config = dict(
    n_layer=8,
    activation='swiglu',
    qk_norm=False,
    tie_embeddings=False,
    init_std_up=0.0384,
    init_std_down=0.0,
    optimizer='muon',
    lr_mult_o=3.0,
    warmup_steps=200,
    final_lr_fraction=0.0,
    batch_tokens=32768,
)
MLP neurons of a small language model. Each row is named by its layer, matrix (gate and up: input weights) and neuron, and shows model dimensions 64-159. Each number is 128 + 32 x the weight over its row's rms, rounded and kept within 0 to 255. Numbers have three digits each. A neuron's up and down rows have the sign that makes its largest values positive.
After each neuron's rows, "fires after" lists the tokens most often just before its 100 highest values on Wikipedia text that the model never trained on.

L2.gate61:106163184139120148079087031119171076110126070134089152133110118168100180153091143051144145143133080132181136051129156072111146126112175096148141101104134124146117125120173176158088122145097162138135068190102184149079128100211152131128144151086103152144172115134157114142111062154153168120
L2.up61:140146147090152128092155109176125049122129026123085130144172076125168200111140092105137166157123163117103147074191130121143128147118125138097105090131144114186114148108158149157102150162129107138134162144105171195106163145172106136180100118217171114122124147091088120058084114139109114162
fires after: " \"", " (", " cap", " t", " Cap", " in"

L2.gate564:144154118129089113132124160094162153118162150147154117074063059138227142128159134087109156120127146127150089104106174108103133154128151136166156128084099172129126137074135101101164076141109117100132132165118097150096176061130105172075085133130177110090095141169160145183143138133071136099
L2.up564:107151121159137108134174153171117151104127089158138044123157122157135147140074147094152175121141134084191157124112115073078158099163135173162129180070129145140145148080087139099146109145120139125143159126179176179089096112132155065137140071147151141079087112068132106102125164102104126154
fires after: " st", " g", "e", " b", " G", " The"

L2.gate649:174143136127147154098088107143068147059111161144130164056106108165074134068078094126114112127121119086143173151120139105106132144172105068134178171165113090085098107150131061097131099153068154148083125162156142181120156090209130130108112078116146165139089139123153120126150091122140200149
L2.up649:144138110113133133160093094162148091096070091073145085158137127180156123119162172123133143120155135131152140118077141066153108081087162102223183152153098137145139177113098129215154136139147132134134070141065142152184102156046115121211161127134101111150106152084180130111125100090157163150
fires after: "e", " he", "he", " E", "o"

L2.gate313:107084200145170115122107043095144124166103153154106115095119157155172150145087135133145163113130113089081204155072129160132167112148108127126094106098063051124109140099161160120124151147135141098131112156135125148172159137087114129143085107134103075153068124115087083126080104121105108108
L2.up313:136166155140145137136102166220136158127131103108185130141107144101174113117112155159130160107135100107105173112135136124144129166139079112169123175126079135095141118084085151164102140136129118124122186097106130080134135153084128156118129105127094132095111177147126102127160142160128100145
fires after: " cl", " h", " g", " sh", " ph", "ail"

L2.gate354:068132125147169115153152147128126112121095174112142141125109162174086141111097186110172181132164123130114165186140093062072141101139079128158084125195119067073116156094146124113222101093161138110139064162154155134079137066126104125137106142173162125133095099151108157143147147116169127075
L2.up354:063155093097152146127111127070090157113166067120109126094162195119136130107065147169184152130161071164105129100168107091132132198121087137146112076139107162098111139078099161149137059139167166177087135128111120144153120143106140110162114103192121144129127098169132127117066155148105124102
fires after: " H", " F", " h", " Pr", " f", " C"

L2.gate433:115122136110112143100173123134129144140109106088116059101151152121083127191088139119149179110171179103151162165139103126129150162112182141105170160147172129144173090154096126144190150128097159111116103087105174120098095142170169123120095122157124127072102114136131152135119137150171106155
L2.up433:111160157092119084132141125167111110161121039175129080144187159155136103152118156155110118109166110108157082111079127150135118159176170158095119095146134096202098106123153119075109106161127095171126144147134107144163060139118166081168177142194169146077129081147124092108173097137103094102
fires after: "he", "re", " Y", "ist", "che", " he"

L2.gate605:093151194122126110110128129124188147137102147154142094090156114162133156110138093110100185097127135129169121132134165122176104137090128091163093195137160088140117123076123147172114178147099081097112124169145121153085117076136115178163121169152118161091091118129118117122100094127107126093
L2.up605:151153118135131146076094140151120081130129139101183085199093166119138119132105067078121128171135126115128196088070131151165139099115082182094149123155109089120119145143172175111138132128148107153129122150162137141121136127103071134132134148125128118160053139112066126114114120131129145128
fires after: "u", "h", "ri", "o", " for", " t"

L2.gate458:105116159134083067059070170146192149118101113122120111136105099137172087095184185113137134136135135143125115115155072158178108096168156112155150141095087107137184137120118099072129101058141108084127076109125099078133097155119136129147158122134153163046108153094111108201116068155123137149
L2.up458:144138169097144101085056151147134093106102110095140114160103122159124159095166185092153104143112129145095118127079106161145066171166162083204184069130116099152132152128124086109078103126101094120094124160164072099137112176111119126101209160101097173122163188098129099156115116192099200174
fires after: "==", " ==", "."

L2.gate359:142184145141120159103167137150133144091164101091149134171123094138114125157167158136121157119116176122133124122095156106072115099115135091109067105118109077121152126127101180169093137103119169135033107137103096159188138145154133102107127098139123074047111135124130132151085103087109146121
L2.up359:142146140189118172096140167089105168125139142159172110135138173207101123110136116136094152077088118150182141127180143119105094141175170104159099146132109125129120118131123150131054194153164084130101174140083154121157170131163099143105136144149128123159124195120089135190129173144111137126
fires after: " c", "ak", "C", "iv", "un"

L2.gate153:078099116128118161082079201134131085094200099157114135093154112135147051132115133143179123156152191095157180128142105092149128061133129094122166110113139098128126133132100100159098165092082103219138106141145088171168043072133098133130133116123168121133142144136167183108112106108098129099
L2.up153:127047173069128136161137131108118090097067107106126159147110114083200127102162167094175129140116117179137136038118085123179105090184065116154110124103126119142111131117187132143168128129146158104156105181120133142114094118108137152087128175105113169107135176138129087081176150116152198115
fires after: " the", " p", " a", " D", " n"

L2.gate380:146131133160153154095119164143136108099155140149055106070162124118169143112063153094133196144087136100141106122153109123151109136123105177104154159150118091154126060048122151150158146146071104112190105138096172193118141181160130171073143158177109110120111179082121141141187141142163185118
L2.up380:108083178085099118168122165116143144123138098147126159071082135132147171157147180063165163176202090113118104119082093142112173113149129170146200100163121148147173157128153081090140080119110192122144105168141184172107056093105185085106124201061077120101152180159188077108149110144109150141
fires after: " (", " L", "e", "w", " Be"

L2.gate274:127119167100119162062145151099160141113160111144106124133174168160122113069134101120117091140206124121098072090106148110093144128133102140168128081132093189150115163103111090096236125129114105134072093091130144085149134145108107120168099095132126156140124129097085102110194119127179134110
L2.up274:092127170203094124166040165118131079105100102082128117094115116145131122186164111086165163147171137125130113146110097073158098125115139128171166163088135134173108155134099098111134112063141139036097147112094072153152099191138160175145107153090161126127196174131109159133185118152168091095
fires after: " m", " M", " H", " K", " h", " Wh"

L2.gate518:095095143140112091129115158121087130123105083144084176146105160085099093088171129127084115122130082161082087071146139095145117166138112151129078107077110201124123081085136132128096092108150092124060111144138126128132142114128085169126126035088098127090164188152151152147092059108077168076
L2.up518:149102173170075122127098198150113076065109137085082098074173146102139193149192139138087140144142080197091154101132134108116110164147102177169175162156176069141111090119153097127157093122122108155168062159090104152114110168142146151086162158142090097105107143151131128108161127103125179157
fires after: " L", " c", "L", " (", " B"

L2.gate161:108067157179122102116178083128111127112199193158093086087132096148190178173135116126133118139098110136158081155125093102143146177098150102155109081093120141142122149118097167125161129107162104093094126125132070119126151124135120133121113098089115127161198151162109127104094110115127143068
L2.up161:116183168191154145111130168101107148158145163139147103127127113137149167122167085152068164108148115115127136168178091127094200126185154028080110118095118110160096113138150163147134177079127091134162143172073101096148107079083158128137163134181153163125123123151088078171121122130080114110
fires after: " K", " f", " k", " m", "om"

L2.gate606:176137128122103150126097100189182117108140110106075097067176113059127185118098118141168158073130133134109154118123137139117114142110122103126107108124118142130079098174094092150135080127102109165130130095067166132081057087117133167099131104184149143152155138197170171148116169087131156136
L2.up606:125181144120135161117112143142161149128088069086142069118043125119089152099140184084081184173129156144118140096090144153120122152192132213119179109099095090155207167148136123093149109114169195148163133105145030125108170163123163126137114150162134063156126152119085156087119102105136216134
fires after: "W", " Y", " y", " t", "h", " \""

L2.gate474:121128107168140086068108139147136112153165091118107131127106114131181143098149095177129190129172139171193155137140135144090059146076121107124115171082104150102133109087115140122158139125097116116102106096181185073148137095112162159159148099147036154160055131196118080152153148135125123111
L2.up474:149094110121115146191147149186098078162150140148159116066117088134124170059107080143078102140099080130177113098118120104162110106091136123139112144105117116217125132184115163162084171151099144133118121114111098121134074135181132090190105159160113168138089117124157089132127126169108123137
fires after: ",", " B", " H"

L2.gate144:176162161155131097155120138182071106183122118103181098144145076101136063133079105156146145126183148164171125091107118149175144133168124088127107107174078135112105171126113175108114128132139179167135165133031122172111157136162109124126073166132134133174112100152136135110154117133120128131
L2.up144:182106185111121147168147160126087105128125148152126124109075202106172165136060093141154119129083153132159131146113096095134182083145102145163117127177112122142132170152142124107152125194111096124126224192068147131103122116174106069132099113120144163120151140131161151105129127078187147143
fires after: " the", " B", "b", "a", " Gu", " La"

L2.gate216:095143226113138101135103132142117119090177130146136128083107118065098170142104097161151124119187113124154185100106129145132149157139148094106140113135083127137081075192091088095151057134120143120043183142132114089138157178096152115120109170129083160118115153166147123161201103142127138169
L2.up216:135169185115138144079124135110125110150088142169140145114119131154163090098101171134081122110178112143113128090177076063183093136097129107138134072091079099159090111112113112126146120159149127127115079127134135159143118098135144120094104123129126148175186074161116149170189132134101182198
fires after: " l", "m", " wh", " ", "l", " consid"

L2.gate678:142126143121147088067156138075141114074072063080071079127174118140103150176166116131092114116116124149118087111143101141137090138091163148106149134146074123112147113127128153143154164147144184110109099168142189076072089124190176150092135185144087136147167168147127130154080161160139140139
L2.up678:071164087134166131128150081141136116111165136195162113094115107107135147097126088090140172179138166047107104149155117105136186162172094139127118147105168141106142134091148112137189142114169059091136120081109122108119115070128075070171119174126156048102178102145091082189127147043110172143
fires after: "\n\n", "-", " (", " \"", "==", "\n"

L2.gate516:129106088103089117084177164140127094141152125117093070117189138139130066165100193154142115111170168149129216122180125089072158160112100129171073156116114134162143170110142145128147070099131107144112171153118091123166094178114206114079166106197150115122114093174084086110136116115122141097
L2.up516:155164139099152111104130171211129124098196136125105106133123182109172085155103182218106059147145146130162153159138072124121134154113097053151120106143086104159120145097200115121125113162121153127096206084139140116117147139160126131092157130127177168109092098079112144139138175087206163123
fires after: " h", " B", " H", "h", "H", " g"

L2.gate368:136114147114116140115177065099055161169135149150094073136119096146099070126092160122134134131111130091135048099138089160129112172111158079140151122127144188103149122127084078156125188163177140168159105134167178128086163083112087173105116185116193126154160130143088130097104146097159082113
L2.up368:202064158104150105159126094128129150121120155121129115140100085115085083144073111146142072082121150097133063099153157077100116073173144130158116107072115076177119133173087114085074110152120148109104164209158165110117173075103147203134150175156172111057167126168137188126141177108094085135
fires after: " gr", " Me", " Je", " de", " f", " ind"

L2.gate217:153089108124091140166149142135124083139157190137104136088177117085124148075123125171110115199111106113142119130067121101125140137089102171111119141181167096115095168076120107123141173183147083114106133100115116133155097149102124142139138140146086103164121090110070111123148122113122119053
L2.up217:199095068149139155151131159132083125101063112110153142087138089136152151113172134193092134180161131092172131132088129103095167180076105091108103060143121133170138127071123122126139110122156101108157084173155110110219077167133135119142153124181119162096113085102100143184099164138145097118
fires after: "ol", " Cl", "ac", "ult", " G", " r"

L2.gate365:182177110128094159176089161116142126128135096117088127094128093111176141088157106148113118206158111130179131133148127117160152150117083106171162202134089190157105130152174125107142100134172180113130095167152087095101089182092112172132099100120130176132126153132129109136161112130104198126
L2.up365:140147112142124139111107092119133160145134103124064169102158095050129154071150108095121117210091159108129168134149127130150110092166158121162111134075145142113105141090096123142202122099122100090128127136122119113140147046092127151115199188103150141183061087158134159186099093139101161125
fires after: " c", "-", " C", " \""

L2.gate520:097108092142188180107072129155139173111096175191118113089114143137110137106112154120192101151100108090213146135096139109128152114133140089089095127140107146120123118086144118149107129151122116119102146128120116089075151140077105148094154143094132113105088094174190081122161165182107138147
L2.up520:103178137126104135154116125098153139121154156120089059165138178103119183067172068141151140152113145171128135101114139082072108168138112135162130168147127160096125128102116057172146126156184119131154097175122136146087162108114131158134104102138130131065145106174101144106120149131063170130
fires after: "d", " Be", " d", " D", "v"

L2.gate26:146137124179130096149111121150123081134159117131080130158179081084090165122201182112168078132076070125139162119107112123162121104155131110204091148121097096119160138108135077164169116128123134120109167190052148064119133138101187138105093117101109140119174132121126183180080113153113130083
L2.up26:102154140108184103166144084121149159154108189139074159127156174143090127097081170069110197121128152098109074130176138161108144215156152131134105121147123139128103184097151166123096115105105091175090113228122170114055054174106098156098087140145136071128094115156114140140130107134200102101
fires after: " the", " Wh", "C", "ron", " a"

L2.gate262:144081122094122136110196083140139102162129068165140099166166093080160145118135164132152094177067138151123095109162123147110139107162143169137133188122112092098139073136184125141099142178137107190134120169125139105129096129154074182118128126120124146133145117101129091169113136108150160147
L2.up262:095202153114086156130084071114154103206040125146172131139126143148101106169097163089093145149074166127099134085139175179161142140131117126134110140095125091131162145064107093172134148149132115150071133131114125151123083156141094134127149108073129130117122080158150113144114140103108133035
fires after: " sp", "t", "ist", " Min", "ret", "sp"

L2.gate437:122142096114143093131141123101171105159169174085066123134196112122125087116160190134139117117149108145103098093109150097170154134136184163120119069143064120167135094143163094117139142202092126127095146107137188149116118131167106107167114129151092133112133197138117115117124100214049131114
L2.up437:073116069117135136142141141107160086175136191143069074162126124165137123141123137194186084129126131136120119116168132105124155096108157123137111119154090126092156138170151056097098103170118137038135117134093169132131111099088141099161187175131156105090125116126081120173174173152111093154
fires after: " m", " p", " t", " g", " M"

L2.gate293:125113149154082145098138146083097148185158154116100087150098126150139115151089153133094166154074171195131090152122082173118150184093121116163103116119070158031121117124110091102108116138087125114076109078134147092142119134105112146130106124153111173153080116127122101168111179084126202116
L2.up293:126133068131108069136119172117152061126144086110141140152109153177133197145162089131155092089138090110098107131115075150077144127114128155157148116101095106162164193134132127141124100075112153162123136120085211145117119149149186076108131112098188127111111138177089067128121083131100150119
fires after: " m", " M", " T", "ass", " Ch"

L2.gate697:101128106114073133094134072108120089099121119167107140116137145092180131102169121118101179094092104133179158162079083094181117101099072081099087173120111129147148139121102116127064155151183123130111129147097177112089096079115130147111137126089129165099119136138117077128081151146113125096
L2.up697:119171097163137108113169098091148100159055117137160122124147166101117167040129165138162174077152153103131121121117147109176112064144123156124124137078135102174121148155135134114174107090099099148141148144128135112128067115158180148120097096150103091162173097175179148162133145140143219110
fires after: " f", "f", " Lab", "or", " st", " F"

L2.gate452:096123130134147124134139132134078117112080115113124113144139114117148150158052079131079079137125160170158141164091064146102161140081151093106098152082101128115178132124172178139162185212141102146161184155107169136120113101111111171174093101156155122111063068182134173158156134086127172126
L2.up452:209197177134091162144162038109129093115184128092081105143143149147165163098110119180162119110107084145098122138164089116140123131124096118167082082094139101156134158175170123055081155148183142132126159116171165153071119108101106147141138083135069142091101116181117157114110155049159150107
fires after: " the", " Qu", " F", " a", " B", " Gu"

L2.gate28:117168136026197113109168150136148114109128182144115080188133135135139109121188089132086122110095130113124124157075098128098136119162122117143150163149126158202144141165114116137169146220137115153133136131155136164124109152084096104160098147151104084128134154137146147089044133133152104130
L2.up28:128136160154100191076089174138184092106174118142153117125115151142137101144129094135121173105116126122112132121102109143117113084129159110075123132097093142144109116120168107149143169108130160163072104124179165096128037131107126145073121099097113145120149148101118177135126069132124113121
fires after: "94", "97", "96", "93", "9", "95"

L2.gate222:069131112134164139091163159068131169168156098174145113113156120106165152108144152092065069070162091119152128135086097134122121139104164119139076131119113148115086128151099120082094129167153087061144165127152126161085132099153104155148159156110153143128141086162136074131099150083088160098
L2.up222:094154114118167157067136086168115161130129110093069161139175155123144147088065133102100151113159171151132129144124107094077139132116113121133164160121085177137129157096095097123080084127154100182125218169140118091142121073089148160087149098121144100047160118160118145127091146117138072099
fires after: " H", "H", " d", " D", "-"

L2.gate574:058081131102131177156061140179183068104116069133118147122186126154100130125143145162112115084103094119165075127145121141118155094130119134162099135116132108099102132084120174133114040085118173091089112126157073025114173134144119103107154147142102097143117149097082155109138145120145132148
L2.up574:122132112141126133136050159100167146165129092176109128115119130090179163074111175148080072127110121083127116174111127095083094167101089109132157144098123194057101045141099121087098131114127143079094179109168179100179129180103093145157084160130137151083121128132144094131120116086117087090
fires after: " m", " g", "id", "ide", "a", "ee"

L2.gate50:102091087165095165125160189103147085226110121113121146096191139116125109098092129124173163133124134170137084146163149062099119168096118086061048134119113110185092119141122109146125076071091134078159099125153153156134173123109082123120127157113089113112105125152145106158230121086173083112
L2.up50:131154155171088140085140134130178120178134163122096093174180113140113171109191084110184177156104163108081091164157136103076083125104138086146112082050107109147131138179104084130109091114162106146159159110183097140130132089170114192149119170154117164139099140053208118144144144117156141157
fires after: " f", " J", " pr", " dep", "f", " j"

L2.gate664:082135089116110157135122174123145137167094137107145169168175127126115164185129158127098122152119130128082103084114047110056182134042128134083127114095117139159115110074137148075190173101149089090103170078138153122134129131101129153118138147158132113163154156173107131126185119137140098137
L2.up664:096161124106182091106147170151148086111149155154111161175161086140171140127128144129143104135060195123128150140114115106098150159102132171112157074105141075141092137087103131188122148088080110111091117119118176161117020074121153097117130117154133139114182131114130152108164095109094134118
fires after: " H", " In", " in", "H", "(", "A"